Weights of a small GPT-style language model, trained from scratch on English Wikipedia.
Architecture: RMSNorm before each block, rotary positions, no biases in attention or MLP, normalized queries and keys.
Training: 388M tokens, 11847 steps.
MLP neurons of a small language model. Each row is named by its layer, matrix (gate and up: input weights; down: output weights) and neuron, and shows model dimensions 224-287. Each number is 128 + 24 x the weight over its row's rms, rounded and kept within 0 to 255. A neuron's up and down rows have the sign that makes its largest values positive.
Before each neuron's rows, "fires after" lists the tokens most often just before its 100 highest values on Wikipedia text that the model never trained on. A number after a token or word is its count.

fires after: " has" 17, " had" 14, " a" 13, "\n" 8, " have" 6
L5.gate110 [115 111 162 111  86 149 107  94 136  66 152 142 112 133 114 115  99 162 116 115 139 141  98  71 105 138 142 138 145 158 108 131 155 116 137 118 106 128 121 172 166 139 136 119 138 127 103 110 143 153  90 116  80 119 103  85 167 129 160 169 147 127 157 132]
L5.up110 [170  93 175  71  84 107 125 145 134 109 151  77 170 137 135 128  89 122 152 137 136 121 161 136 129 171 102  92  85 123 141 121 131 150 130 123 130 132 131 170 145 158 127 118 128 129 180 103 150 149 117 123 126 110 125 125 167 119 172 146  94 116 110 124]
L5.down110 [139  98 120 144 137 117  98 111 150  92 118 128 189 170 142  98 144 143 114 127  90  82 136 184 129 137 133 127 144 148 157  94 155 109 121 165 133 141 123 161 157 131 151 164 120 112  93 106 196 132 125 157  89 124  71 135 156 154 146 147 144 104 111  90]

fires after: " the" 24, " U" 9, "==" 7, " Ne" 6, " Pop" 4
L5.gate526 [151 129 128 134 149 105 135 148 146 124 111 159 128 118 110 156 158 136 131 167 128 104 138 133 121 140 126 120 149 120 110 129 159 106 112 117  88  74 190 142 135 127  69 135 142 145 148 149 188 118 152 168 157 157 183 193 143 137 133  76 127  91 141  87]
L5.up526 [109 114 135 116 138 129 112 134 134 103 117 122  98 126 145 145 189 171 105 133 128 100 101 181 161 143 107 133 131 108 165 128 143 152  75 142 140 114 133 122 117  95 109 132 137 104 120 155 132 116 168 139 117 169 147 162 117 159 127  76 140  93 123 128]
L5.down526 [132 117 115  91 116 174 104 154 142 146 161 120 147 101 130 165  98 126 113 136 152 125 134 135 111 169 147 165 145 150 118 159 161 110 117 146 122 101 140 112 119 160 100  99 185 149 127 115 130 118 118 153 156 100 129  95  88 156  65 134  91 191 178 159]

fires after: " U" 14, " T" 9, " J" 8, " M" 7, " D" 7, " B" 6
L6.gate247 [ 97 139 122 137 163 116 107 107 108 192 124 139 137 147  88 111 143 131  90 127 106 129 115 150 122 124  92 119 150 106 194 194 179 134 126  95 146 125  97 133 119 107 149 151 108 102 115 131 130 102  94 105 130  88 137 159 114 165  98 165 103 146 100 127]
L6.up247 [159 130 144 131 154 132 129 124  96 165 104 127 124 126 138 113 138 135 121  90 160 125  96 102 167  96  73 165 114 130 121 152 122 169  77 140 163 146 137 121 159  87 147 160 152 109  93  95 136  88  93 102 119 148 133 178 115 161 109 126 152 167 139 107]
L6.down247 [171 104 112 129 105 114 153 130 149 143  87 120 150 139 127 129 119 113 133 109 134 144  97 135 117 131  91 121 125 125 143 143 136  97  96 112 126 135  95 114 104 150 149 104 130 110 156 139 142 127 116 146 113 107 105 120 102 112 131 117 148 154 153 172]

fires after: "\n" 30, ";" 7, ")" 6, "oin" 5, "ator" 4
L6.gate345 [127 152 118 120  84 139 170  86 107 132 163 128 109 154 110 119 104 136 146 161 133 108 157 149 126 110 118 128 172 110 118 159  68 132 152 129  98 136 106  83  76 142 186 123 100  97 114 170  92 127 174 134 122 110 161 142 120 143 123 166 127 121 144 126]
L6.up345 [147 150 110 135 126 168 136 138 104 161 189 151 115 139 128 135 136 133 142 142 126  80 112 143 125 125 130 156 178 126 116 158  57 143 113 137  99 165 100 133 134 129 121 144  84 120 115 195  96 109 134 137 120 116 132 107 101 164 129 159 162  87 169 105]
L6.down345 [119 132 134 118 169 101 122 141 165 128 111 114 157 119 139 136 132 107 102 107 119 152 110 135 136  96  68 111 101 128 128  69 220 125 162 123 117 131 156 120 109  92 122 127 125 117 121  96 161 131 138 149 113 129  94 104 141 160 126 123  89 163 119 175]

fires after: ":" 58, " on" 12, " On" 5, " (" 5
L5.gate398 [127 123 120 137  94 141 144 120 133 118 114 110 114 140 129  88 138 123 145 174 128  78 134 145 130  88  96 111 135 128  77  70 116 111  94 115 112  88 119  98 168 116 101 148 133 131 133 172 118 139 114 163 133  74 168 164 168 139 144 131 144 141 115 132]
L5.up398 [ 92 116 157 128 128 136 111 131 161 126  77 104 121 120 155 140 149 171 110  82 125  90 118 140  92 153 132 100  93 138 125 127 132 125 140 160 161 172 155 150 113 138  94 130 118 116 153 149  94 113 164 139 110 132 132 152 112 120 109 145 157  94 103 138]
L5.down398 [ 98 104 111 152 140 144 117 144 104 160 137 165 125 128 126 141 134 140 143 115 132  92 128 143 167 170  90 108 148 155 167 124 161 139 143 125 142 181 135 121 121 113 106 121 163 109 126 136 103 139 131  77 124  98 137 116 117 107 114 155 132 120 135 141]

fires after: ":" 60, " 0" 4, "-" 4
L6.gate455 [113 108  67 133 122 121 132 108 130 135 170 149 176 126 101 111 113 138 145 111 171 111 146 151 146 101  83  93 106 159 107 113 166 106  96 101  99 112 120 136 154  94 122 164 126 112 159 126 149 107  90 128 142 126  79 150 114 136 113 128 142 128 144 161]
L6.up455 [117 166 128 148 141 128  85 119 129 129 113  76 123 142 112 142 151 176 103 188 143 138 111  88 117 141  82  95 151 152 159 110 153 143 120 128 145 178  96 157 150 159 146 102 156 149 122 130 137 121 122 119 110 106 124 172 113 140 111 145 147 119 132 140]
L6.down455 [114 130 139 115 146 125 105  97 159 120 116 105 157  91 131 108 107 126 142 156 149 109 106 165 144 159 112 141 113 123 118 124 156 145 121 129 108 107 115 137 121 141 135 114 116 100  91 133 120 103 107 118 116 116 128 135 159 149  78 141 116 118 112 153]

fires after: " at" 39, " At" 17, " a" 6, "At" 5, " the" 4
L5.gate485 [100 129 107  66 134 129  76 107 137 163 135  90 129 105 133 127  88 101 155 185 138 110 141 136 117 107 149 157 151 116 150 146 155 111 137 167 171 133 131 128 158 126 132  89  97 147 115 121 152 136 120 116  67  96 125 127 151 123 124 128 165  96  80 144]
L5.up485 [136 125 139 115 133 129 117 116 139 167  82 137  85 100 100 146 127 123  97 150 110 134 122 167 151 107 153 125 139  89 103 104 179 140 183 149 156 130 150 124 141 119  92 112 140  72 146 133 123 120 153 128 138 109 117 122 141 108 164 119 131  85  66 165]
L5.down485 [ 84 111 111 114 121 137 119 114 132 120 108 117 124 105  93 163 122 131 144 150 165 112 100 139 132 154 112  96 134  97 159 145 128 133 148 113 146 152 118  86 130 108 118 102 135  58 158 101 126  96 129 119 137 122  72 138 145 155 159 118  73 122 136  99]

fires after: "\n" 61, " and" 6, "." 4
L6.gate337 [147  99 141 173 120 103 136 126 129 164 138 113 102 157 166 125 148 127 184 157 137  81  92 122 104 160 165 110 166  65  81 104 136 140 102 136 134 102  88 128 150 107 120 166 151 121 133 134 151 152  85  93 132 111 187 119 155 108 126 158 133 129 126 130]
L6.up337 [139 162 102 133 147 111 100 152  99 144 113 139 108 180 144  99 107 125 112 123 107  99 117 112 170 114 145 134 101  98 123  91  96 168  99 128 127 132 115 150 160 146 108 162 106 118 135 130  95 120 122  84 133 126 126 113 114 107 120 155 125 168 101 139]
L6.down337 [133 125 139 117 134 174 171 139 100 113 106 119 124 149  89 104 101 104 131 107 124 146 122  78 102 190 122 109  67 122  99  95 117 164 159 165 117 171 141 129 137 146 147 125  92  75 110 105 129 118 142 108 147 108 101  91 116 126 156 126 123  81 135 175]

fires after: " |" 38, ":" 8, " P" 4
L7.gate127 [ 96  97 150 119 133 122  93 126 132 111 128 113 145 157 142  87 158 120 119 122 116 130 134 146 142 149 107 139 146 153 108 148 133 101 140 154 152 150 110 141 152 104  69  99 108 161 154 108 118 130 139 137 146 125 131  97 122 108 152 121 117 113  99 127]
L7.up127 [120 146  96 144 131 158 146 127 127 152 102 145 111 105 117 141 113 122 121  90 128 119 157 105 161 118 134 166 125 102 125 109 110 163 119 129 162 130  95 127 143  89  95 138 157 120 117 141 120 133 130 141 107 127 134  74 146  97 109 108 154 130 128 148]
L7.down127 [184 143 146 153 161 152 152 131 127 118 124 143 121 158 153 151 148 116 143 150 119  92  86 138 119 115 140 141  98 119 109 171  54 123 109 138  99 164 133 111 131 117 149 157 145  82 139 116 121  61 145 159  99  99 105 166 151 101 125 137 117 143  94 110]

fires after: "–" 55, " U" 4
L6.gate396 [131 142 126 142 136 110  38 125  63 122  87 127 133 103 116 122 126 125  67 112 108 137 136  94 125 115 113 108 117 134 142 172 161 112 109 106 152 114  98 143  90 138 125 116 135  97 117 165 112 136  86 176 142 141 167 113 154 147 135 133 142 127 103 117]
L6.up396 [129 143 110 157 166 122  66 119 125 139 104  94 136 104 144 174 137 113  84 145 116 154 112 134 155 163 149 134 110 143 180 146 142 125 117 120 136  98 126 115 158 130 184 171 107 141  75 136 113  99 118 125  93 178 139  80 100 132 144 130 140 134  90 118]
L6.down396 [ 80 124 114 120 125 127 134 169 139 105 145 143 129 136 116 111 107 168  96 123 106 153 104 112 127 178 125 134 176 115 139 140 114 120 153 120 141 139 153 147 121 132 125 100 132 180  86 133 188 138 138 111 119 155 102 114 172 136 143 133 155  99 109  75]

fires after: " the" 52
L5.gate468 [ 84 125 149 134 123 103 150 123 145 153 120 118 114 127 126 106 148 137 142 140 134 129 168 129 100 123 105  96 124 147 139 130 134  97 138  75 126  96 126 124 145  82 150  93 153 126 107 142  95 130 154 107 110 144 142 137 148 114 179 144 143 154 121 144]
L5.up468 [134 127 147 142  99 143 135 124 145 122 132 104 137 112 133 133 141 160 136 125 108 104 168 149 108  97 143 148 137 135 125 120 122 119 124 130 123 107 154 102 118 128 174 150 152 127 123 142 137 152 156 105 111 135 105 142 108 151 139 108  87  89 117 118]
L5.down468 [102 154 169 104 107  99 176 125 130 141 140  92 122 169  95 100 115 110 135 143 132 158 144 103 118 101 117 115 113  98 133 128  80 132 117 110 128 130 120 122 123 129 169 121 150 124 120 155 119 126 173 113 122  77 127 129 156  95 101 126 101 122 130 146]

fires after: " the" 62
L7.gate637 [ 78  97 143  86 203 102 117 116 130 156 111 100 118 171 137 113 128 163 134 140 164 111 142 132 168 124 104 125 117 134 163 132 153 147 165 120 113  94 114  90 110 146 158 128 140 129 150 135  99 130 155 133 153 131 104 147 151 155 133 117  95 125 150 120]
L7.up637 [100 144 158  81 152 108 119 162 117 192 108 124 142 134 146 151 169 120 145 127 130 101 109 153 149  73  94 120 116  91 108 131 118 131 139 120 101 122 130 146  86 111 158 103 156 119 150 116 136 125 154 131 122 124  93 172  81 121 122 148 126 113 123 107]
L7.down637 [136 111 133 136 151 163 128 103  95 100 123 117 106 127 134 147 150 129 114 135 120 116  87  88 112  97 145 127 134 106 121 139 151 123 146 100 135 156 132 142  95 163 173 137 111 128 106 119 146 127 133 139 126 138 130 110  82  92 156 177 107 120 104 173]

fires after: " the" 45, "'s" 13, " a" 4, " The" 4
L6.gate334 [133 102 136 126 118 102 124 117 180 120 145 121 134 116 116 137 131 134 135 104 146 135 163 144 125  98 116 130 157 129  95 149 114 101 134 131 132 104 101  82 127 113 127 149 130 185 142 150 141 102 138 132 124 140 108 109 126 130  97 111 164 145  88 124]
L6.up334 [127 137 134 117 124  51 103 152 132 135 158 107 111 171 125 134 169 110 137 104 107 137 123 112 128 152 187 133 171 154 137 153  97 100 114 138 126 107 177 107 125 149  77 141 119 136 111 168 129 119  95 117 164 153 142 107 111 102 103 121 142 125 102 114]
L6.down334 [182 130 123 134 125  84 145 158 114 120 115 148 118 136 114 135  96 140 110 138 116 145  76  99 103 103 160 152 143 117 117 154  52  93 139 105 138 113 139 115 111 133 140 103 164 125 124 111 106 129 136 163 170 108 143 144 162 159 103 139 166 127  92 131]

fires after: " the" 60, " The" 20, "The" 8
L6.gate2 [125 113 132 183 157 170 176 120  98 119 148 153 142 137 151 162 112 104 142 159 177 152 125  96 140 152 175 141 137 138 126 133 166 123 152 136 132  93  83 130 126 144 122 146  98 110 119 151 112 139 151 139 103 130 167 124 119  98 153 143 143 110 124 150]
L6.up2 [147 107 169 117 120 146 123 176  78 177 100 132  78  96 102 137 140 160 114 135  94 117 124 134 142 121 106 126 160 109 102 132 131 115 190 145 124 158 119 105 135  98 104 131 147 143 134 144 136 148 132 122 142 140 120 131 113 124 149 173 164 130 143 162]
L6.down2 [165 105  95 125 135 130  97 111 121 120 133 105 147 130 148 110  94 147 127  96  89 160 135 140 120 105  94 113 178  94 154 141 160 119 123 119 150 117 150 178 103 144 182 123 102  70 127 126 148  99 151 138  94 155 161 114 130 139 156 146 109 111 182 148]

fires after: "," 54, ")" 4, ")," 4
L7.gate346 [137 128  89 157 155 122 111 134 155 123 129 179  93 167 138 130 107 127  62 136  63 149 137 153 141  85 145 128  97 130 121 137 150 110 124 106 116  78 114 154 136  90 119 114 123 133 138 104 159 124 125 151 154 144 108 172 102  93 155 102  79 123 151 106]
L7.up346 [143 132 150  94 182 106 144 147  88 127  60 133 139  98 161  82 112 135 103 123  84 129 141 111 134 156 122 111 206  88 164 110  73 156 132 109 108 123 126 103 143 114  86 161 120 122 143 176 132 135  86  88 126  92 163 117 126 114  95 140 117 123  99  86]
L7.down346 [132 142 133  92  99 164  95 147 133 125 146 123 127 142 126 125 155 114 146 105 106 124 102  91 138 141 133  93 132 141 145 104  43 157 123 122 121  95 130 156 144  95 102 136  68 107 185 105 147 137 132 104 126 118 159 132 133 139 141 127  99 140  78 139]

fires after: "," 48, ")," 6, ")" 4
L7.gate608 [137 128 145  86 113  87 173 132 103  67  88 162 121 160 137 150 138 121  99 133 114 129 109 136  93 148 145 121 112 155 114 135 150 139 123 108 115 173 117 157 172 136 132 139 134 130 132 161 132 101 118  77 152 167 142 128 173 173 163 171 101 181 140 124]
L7.up608 [134  98 171 113 153 127 101  82  62 105 160 117 171 131 144 147 101 166  82 104 197  92 120 124 119 147 143 148 151 165 101 118 132 170 150  59 130 160 125 117 125 120 112 152 110 109 113 130 132  60 140 122 128 124 144 160 120 132 134 132 112 100 153 126]
L7.down608 [132 157  57 138 144 105 153 125 125 124 176 116 102 115 133  77 154 114 154 146 105 112  75 112 131 137 145  97 136  94 169 133 166 156 106 131 144 150 114 127 103 114 156 118 139  86 156 128 102 129 150 100 139 137 120 148 118 121 110 122 154 116 114 114]

fires after: ";" 25, " the" 16, " |" 14, "|" 9, " (" 6, "," 6
L7.gate281 [161 144 101 129 152 126  99 161 155 147 102 140  84 142 134 147 165 132  86 128 113 111 104 156 137  86 119 117 130 133 147 186 146 118  98  95 100 110 134 138 126 111  95 121 144 116 108 137 173 174 140 156 126 122 121 147  99 168 118  92 148 128 133 110]
L7.up281 [106 102 120 175 131 150 142 140 125  59 134 145 115 133 132 151  93 155 112 116 142 148  81 106 121 147 106 119 159 112  96 133 146 138 110 146 165 140 141 139 140 125 141  87 157 140 107 153 126 104 130 117 113 128 123 155 109 136 115 142 153 124 145  88]
L7.down281 [ 95 115 142 128 111 112 126 163 128 120  91 148 118 154 120 121 116 129 138 128 137 179 173  83  78 136 168 114 175 105 136 117 136 130 114 107 129 131 128 127 133 151 125 103 130 156 124 160  83 107 101 110 143 136 173 161 137 155 148 146 180 175 131 140]

fires after: " |" 29, " " 17, " the" 6, " Liberal" 5
L7.gate21 [146 122 114  67 175  84 139 116 114  73 141  97 100 115 146 113  97 127 120 154 124 113 120 137 174 158 137 151 144 134  78 115 130 106  91  87 151 152  96 135 141 169  87 193 115 103  87 155 128 112 146 162  93 151 161 113  96 117 108 137 109  90 120 134]
L7.up21 [114 141 136  88 113 106 160 108 113 108 169 109 124 128 159 184  99 124 124 154 161 112 108 153 156 151 117 103 128 175  82 132  87  95  88 157 146 119 124 162 113 197  91 168 120 104 120 149 151 118 176 144 108 122 121 134 120 108 149 140 114  84 137 123]
L7.down21 [112 161 128 128 108 150 148 169 130 120  94 148  96  91 114 142 138 117  81 148 197 108  89 144 143 110 112  92 123 123 175 123  81 131 111 134 167 125 154 103 118 133 101 109  91 133 149 102 116  97 148 138 129 108 151 160 161 111 179 139 115 142 147  98]